Weights of a small transformer language model.
Size: 17 layers, 4 heads of 64.
Architecture: LayerNorm before each block, learned positions, no biases in attention or MLP, tied embeddings.
Training: a variant of Adam for these matrices, 519M tokens, 7923 steps.
MLP neurons of a small language model. Each row is named by its layer, matrix (up: input weights) and neuron, and shows model dimensions 0-223. Each number is 500 + 25 x the weight over its row's rms, rounded and kept within 0 to 999. Numbers have three digits each.
A block is one neuron, or neurons of one layer that tend to fire together. After each block is what it responds to, as a language model described it from the Wikipedia text at the highest values.

L11.up154:502506496486510521526514464491512535488542517495533488471461510481465451522566493481523469472523515499455528499496506469477524460456499490521494470518476517507536479489460496533530519504507540524506507541508486467519486503498507484542501510518479537465518474504483553517498524447527506491467527544528499516479520457512515509500511514546531512448514512548487512509506470500476473486538511468505503518517478487480484499501505512476467489472497522489475501510502510495466486517545490503471471480459539519533509542489453506500520507473576481521580471499528495492519493504496513523512520536486537470482479549496530470485532499525482514530468523493515503496551524515472477466511
L11.up538:478511506474512507536487430461504518527520514507505519491493503486504505495508471501524467541516532477475501535508510508506482450530474468521537533469464558430524459491483507531504513470519501524504495522486484507502511497505471507535487496537470505499463471520489543513516515517518474514523487539544505509507505490488483451516455514513498512461490455514514487531504520524503506489490532500529479518505488488510495489493584473481498490449527554457485492513490475485464524494527489525503531479461497434527517522493491459504495506522519484488464513495500473521508505477510487494472482506473484475465489566488469528506519503520494508550512495482505516457512567498471511532560
L11.up603:477503506490502575453513432489515532450502501490507528504502513498483499541501498486484465427539522504477513519500469468523484488488461510511498482518530519495523495479489491534521517491481530473499487469532502502474496480504492523562522526535499504472514490498460484513520513424538502475506490520527506474454526484492509524468491543494468511475489525488510494473504504491503510473488494472532481560538502522525508487500548455496499440471526515505484495507504508519429513532555458524459510459490508487502505502493516525502515511477506483522543493508502505457520503493496520493528517476426516501527512548502507465500498543495502512519516523468455525513497533504493520513487
L11.up958:523535530465491526499497460500485528497516492508459509524478482504520476516518485496504513471506538485428525476451529495543470510505505490495514514479505521508477489501481498489515470504485519496511511492515506506504510553489460526479554516499506543514480517490546543506481501464530488516509484514492501509525522466510520473470465515509489457482494521486556462494466496520485480503479486486553496512513520469511479449555559473416517468475537522498481476474527507517432530484493513508505521540496511438511517540518510485506481483473465493501483516486532483508514474476490484503520487484487458508523491502521449475513483498505515537462478515507501517473551492462505549514451
Responds to: Fires on the first piece of a word split into fragments, often capital B in names (B-lounin, B-ronfman) or b in "blow", and on line breaks after sentences and headings.

L11.up300:505510503485498519474537521507523507460514527495523512487520450447484549532516495468519517496494504475477534502467481523463475497511502532487519524493516499528507544523493502508525469512455476553539478482506459505460451493501528518486534500490513475533493522472506474460530508508501476489454491508461480530496592464514547507508483491495484487461507502487513481485546478563497492503467461508484488509516453454442470503465513533479488481528522510517495533517503518531518499545484528524446478513475482519481498532480522477538506493505472494501509572471473499500501490491481489510518535493548507510535552491485484524520521516517472491497508494501525495479483500480483477482471
L11.up665:570496491491498513490507452476484554460527530527505464523537509467521496488538535460518519486540576505490494533493497492514437485525460462471514497510484465500532461506488508488483497532469501487485521495479489480480481448492510505501556499493524502512532471487481544504492514473489432515505496497488502497525522439522526482463510479528487514479494509478496491542537457492508483463533534460520460504520490510473488503506512501514464497467540458498476545446502496504462461516523494499486513527506518475500485547490499507518526491486465523491485518492496501481523474513472486474522548506515511513524470527506468494490527533491488517507502518440500522501549497493497479544498
L11.up1003:507492477504518535521493491517488539475526515503481518478476458496513495512522499478505518490509561495478534468466493509475475493489512513479561536458539493538483482477516505494533498492489520507522491525506495442473473491511502511480516493479501458533486514457557533522503478455493481485456508489497465505452536467488502478508453493515521514470470525502513508520509535505466472483514502466497451509498521507540480507493508513453501506506525487466499526453485480505503473530532507508511482507519485517474537520486489530518509499500478504482463588444495470453480494522489467479504514487541534513505552503491488502479504507478498501508515566497531517449502507514566458447485
L11.up1326:485510507478530549505496490517485506494536533491481478488470494510517530529517492444504473503499516451519484542456524505496487497504489522518513497495506503504545482497498475520534514494476525522495496512537481501499481476556555481489500549497539506510529486491510501479503503448513504484497507536468487491524529473524513461508525496464500515466515450504464476512534473485459539469507479510487456514506502509490483504494497494484490501509461460452475488443504488484487469472526489501497510541520500523528496567492477432514523471465485531525457536471482481483496497504475473504536471511514523517494463550512443499543514541483508478515491550487479514455518516474556538459504
Responds to: Subject pronouns standing for the article's main topic at the start of a clause in biographical or descriptive entries, e.g. He, she, It, they.

L6.up1135:451527499466510519511477467502486568510504488452474505503505540504549508537514504514505512516522498497467524498481453533454516507490510491528498447468466510486509430510459509537530540520512504476459499452533507492497474493496552518502491484494501510529498521475517519537524489460498464520494471492517496501494504481482503464484572537541526466522492476524506488516513509518522502514492514498522507499479491468518515467528513452430527534557467492471537467454482493484483483518489485522504504466499557491473507489493490482492497523494523521478497488514543527483520476540518502510477483506491517437475514531528525550513474511472520516531486497494483530486502519482499503474484
Responds to: Single-character first pieces of split words, mostly capitals opening acronyms or names (C in CUKSs, U in Users, H in HEP), plus opening parentheses and first digits after them.

L14.up84:518522519456494487493512519471462492506553518481530516462518528510453501466453535513495461531517485479492570521505495477526523481511547483465481471464468505465509503551499531514544481507511456473486482502484482482520538500484504513467549486469528451525480507493513489460494524491523503482517486494486487515514507441518523499523493485464499447488499489567550507531512464524487496502508485500484522515451522460494521458516502509495520530544493488465495528510516486545496514507504483512543545488507462488537497456490504476515482468534458514500479487487497487517500537492479500486497471474522465508521476518508455468507522485450513518486480482490516514517467516510545494530533
L14.up153:466470496470524500460528512515491485499499444515547533486451512509530495553558458524494474490513509471499497499532506547512539445482490508501514471522494475529529489547478495474489521478519533487453505497529509467516489505495521495487482503472454457527491483511479555463555484495526493520510451521505491511496520502524489500493518535533485540507504518505486507466496541474496539524520494505502479541486531477462459513481499517498512494509484512503515496500501491553476479530537479468493505462485526520498560453496540497490542452512492463509475494484496492430500530476511448485517510492510520472479548501511488538509493490521512481519489529503480510479541501512548498485525
L14.up330:455518505477488494437456496493513516481497484515476472510499482468480509494547519487494505508524562463444532495486467513500509490481471476513530499494515489524520475491514486515485518499521540531494513491520527494444482510505506475486517515544552519497463494486486540510492480460521480518524510525540531471517494497544466462490494516562509446480489486503544516433525488517512517532518504491549504538509497462473521493493501493478514495533493503477517497499472452493475495506512468536523484520483490467468548499511512442490532469511505477516492496510516516515494521517493511481507502498451508429503522517453484551534507520540488494469510545474500493447475493503486472535489
L14.up511:492493538487469545505480448513497494463530522504510495468517471493483524500483475498527511516506491503493531524524484522514491457544489550539470492460406478476490507484481492523537522527466520485542499473484473471453548476483491532500491499502487492454491499474529520532502471517508511521492523488492545545509542494461521489512539522513491464507540487500512467492476485486480481474525479509486500531511530510469502441522509502492526470554513440486517545489525503504512470513513438537538480509512494498539535505478493480527499501472493489517465520488469483528510531498501482478551522549506520472526529497528523525517497504507516475483535505511529484466501522513506533486465
L14.up560:474499510496457477495490529509504512513496460504473537485507519482474527491566495499509450512499509460481533513514483487502547476508503541508496490484518492524507497525470494486497471551525497515495479507477500457470473499500541509562516435496482518468497482552540527487518465523528523503534480513526466518498515513484518493498500517480480492501472500505539472500496469514525537468534508544484457560465487490486507483477501524458502502506523514516482531478525486513504516502534465508471476520513541479513560546505495430492528483473495475503455496505498463502539501484495463485516547506492504474512507501491490578544489490548489551464495479540506526486513534504487495513494
L14.up589:453481503444513514497462463501535514495526469531473506500446484491511484520499518544505491503532503477472546527493499544485479419507484502480500493516520485525487471479490498503529566487496508498507495499526491474523506502520571511504511489517486478443524526506486553536505494496489501518506467500508483505489570478494489490515510542491506483497477455490534528501509514520520491495475502471549519507531493467516481468514521484453499444499491507451495500477513488485513482514472511534479542469449559486497508507477517515470486546496481494513479501500499499464484536488526457496473498455504517474545500514517465520527497546516516511492510519487485536486525538531486524512559
L14.up631:471524541458513487486538470516498500504508495460474551530534523475500464485519462512530501525512498470473555500523486465492483431482469496502533496452503508511499470490453492497540501513502543519492505457521478489460482481536537518505517487487510513507518490532505545511509462468492493482474496579468483515496532482513474508487483520433508482508525492538490510494481538537502529485500471513533497539481531507485502484534493488470493473491502500500496508466527500487521518526499461473468503472475510460505536528515507473532534480451482470504505489492509488483515514486509494448534527476540482492495492525497499511504523519511503525527473521477489515493507579495491528421518
L14.up724:513507518488498473519467506480520522526494516512499483492522510437521482471536496524508522535489534492487518489487500480490489481488509526488506484456439482469526512517451519480518534515496466495442494453449492459470474526475510453529519483482559489512504480520516478518497516457502498529507514530512440497449488447485511478531523486532494460471500506459481512473458514489515506491543472490496507534490519488491514506528510516496504512537490486503525552493553459501525482513502466506498532532494459440498508500517524460583497486525472486526495497469512525474481490501502500474490494511509476466516520482518506528502474512558484541473477468503506528500520501547517524525496
L14.up738:512486484485501454503526408493532548480513499503483470511478505465515515493540480532481493513502497491474525517506526487530500474503461473494490515468481475484505413549465510465499504504496475478510461530479501463460524502534495523490502518484525480498509512504534510505523484477529441530483534521498459499508522462498522454417512531487529453540506495501491504509524521493518501505514496490523507524518446465498513496549495500468506484490502469458510519492496441531512502480564532507457522502511498514487503471518480474497508452510523499512520480506517476490539520505502513492484522439547460494471500506534503496505480496489498521459539506490483508473526515503507510488473
L14.up865:479470501495488474480443495445508506472501429517485495525473519465470499474486483546497457500492526466476531514508496511514517463470500488517575504466454513512518490510518513508553520467477489524481470494514499462517465491491523495518489512463537462467496480528505494486523480518506483490470451533520452497443501511513502471490505503518519498503526507498493502486507522500505487475487504563500500536508459423476476492494521475495500518555508457481501499442471500496493481510550500509513500515445486462489545472490466537514520457481492498467470536496507534508506534528500497472523470491482502509510517525484489543546465500529517501486520517500499515510534500498514543487482
L14.up895:481460486435514481516527503471483463489530484518557515489461483477458510509490492454489447515495476456476536524474487517522504482481512499491516468464491523469533480513519530515575452499480468523505461510487501485535512505503517545493530511502465473488507517532523496438515531504531474480463490504485472505515552494496522495474508499468534537500532496486523499464554514519520513503487502550460476488494518470481504496477526511499508528479562507504488491493490523550446499506509526529477531487524478529480514462473518493511461442487522481491461537528498467483483519489507455496528485485514535518522504518458504531496516519481528507511488506483453491510507493483510509486523
L14.up917:569475496500500464498512483449519561498502483477463496530515514458490505493536499520445486507517523486483537562534477479518476499513508490475510551463483487492487486505470509501536526531554495494464507486467479471449476490507506499511484483515504504451449542524519514525491493543508461514518528523533520527501540536504472482484501472486512489494492518509487511502509498480526507508539494504510474516519489441535528499540526484476523523497482471497506522473501481553502507500527469503436519453459517471455520479479508502512522495519530483500495533493500485456525510523473518502478500520480484465468527530501524509487488455531498507494523550498467492513534472495504555459490
L14.up1070:453483487498522532450463464478512503505496473453461483497485488490510504517485535543497486515472491514451493456537485524507525470495515504471472511495493519484490488541505549516514491551548502494456470472480494499483540449490503493514497495522489475441504483474518527501508514532504470516478508512484493514573535534497507526475532532526523466554506486552501505521483521549486506499487448521527491531452525473501442484509499483488514511517513527469512514487477445536497507468507519491484542519469522499522498515489514476532481519463505511499488453467490509514511509527487477514494527461483478467482507533511481499538526466533495532472465470481505530446525495518491509483516
L14.up1075:521494516480498542536502471520471546492527478510489453503495469484510494459500459527477468479452503503466522501498459534496479464527500508499512514516502473444495517491477504527483497513485543529507513469434511496476491500503505532533525516505544498509548482492489482548506482494529508481484490476520463509489474475490518508529560475520490482478521516471472470554478480515543467506473456500541506498489558474482530452530493548498530474531521480482521507493527480532470479515499474477515478469533474492496507456501475489518498459463491542513487569469498485488482557501526465509513528474472503481535524527538501516494503504529522517460520508497509539493502480527491502482494
L14.up1096:504448507444512470525494471496523441514497481502502487507501466467509509457493485534532448519499500532529543497539479506501505427492516527467507480454433467448511509504506530522486499505496497514518458495500532481497499480493515519491526505534516478485483482514524508497510482469552480530489490507535477483460494510514524530495520543508521484512523490490478504481522484486531515519500462461482496545473515480506507484542523490523543529501470468469515494522482460503524479467516471497509526479525488497513530508483501473548528468501436483490463519455522489524499533480493461501504530494513495440495530499492469553490491478480504505479496467485538494491534525542506562513491
L14.up1226:494489529482519504538499510522524486527497499463501483521511508500514477506539470546492473504537481457487506499497527462497528466473503522533522500437481481479556498461455506477485505494519488530478520505486503464491504484523529488490525518491505489474478465481512496474524527424511451500528530534530491529515510501482549473412546514497548490500491484492519473504493505545545508476495485557498500536456504492469496489511502501525528519499472492543521501485523450531510434491472513527493479467497478503523508473527504497538508506530493457485453492493524551491503509515487469483501458489490479476494476495486475520504501554480475516503513497504502464488537491497509512560497
Responds to: First capital-letter piece of a split word, usually in a proper name or title, mostly C or St, as in C|entenary, St|ampede, C|linical.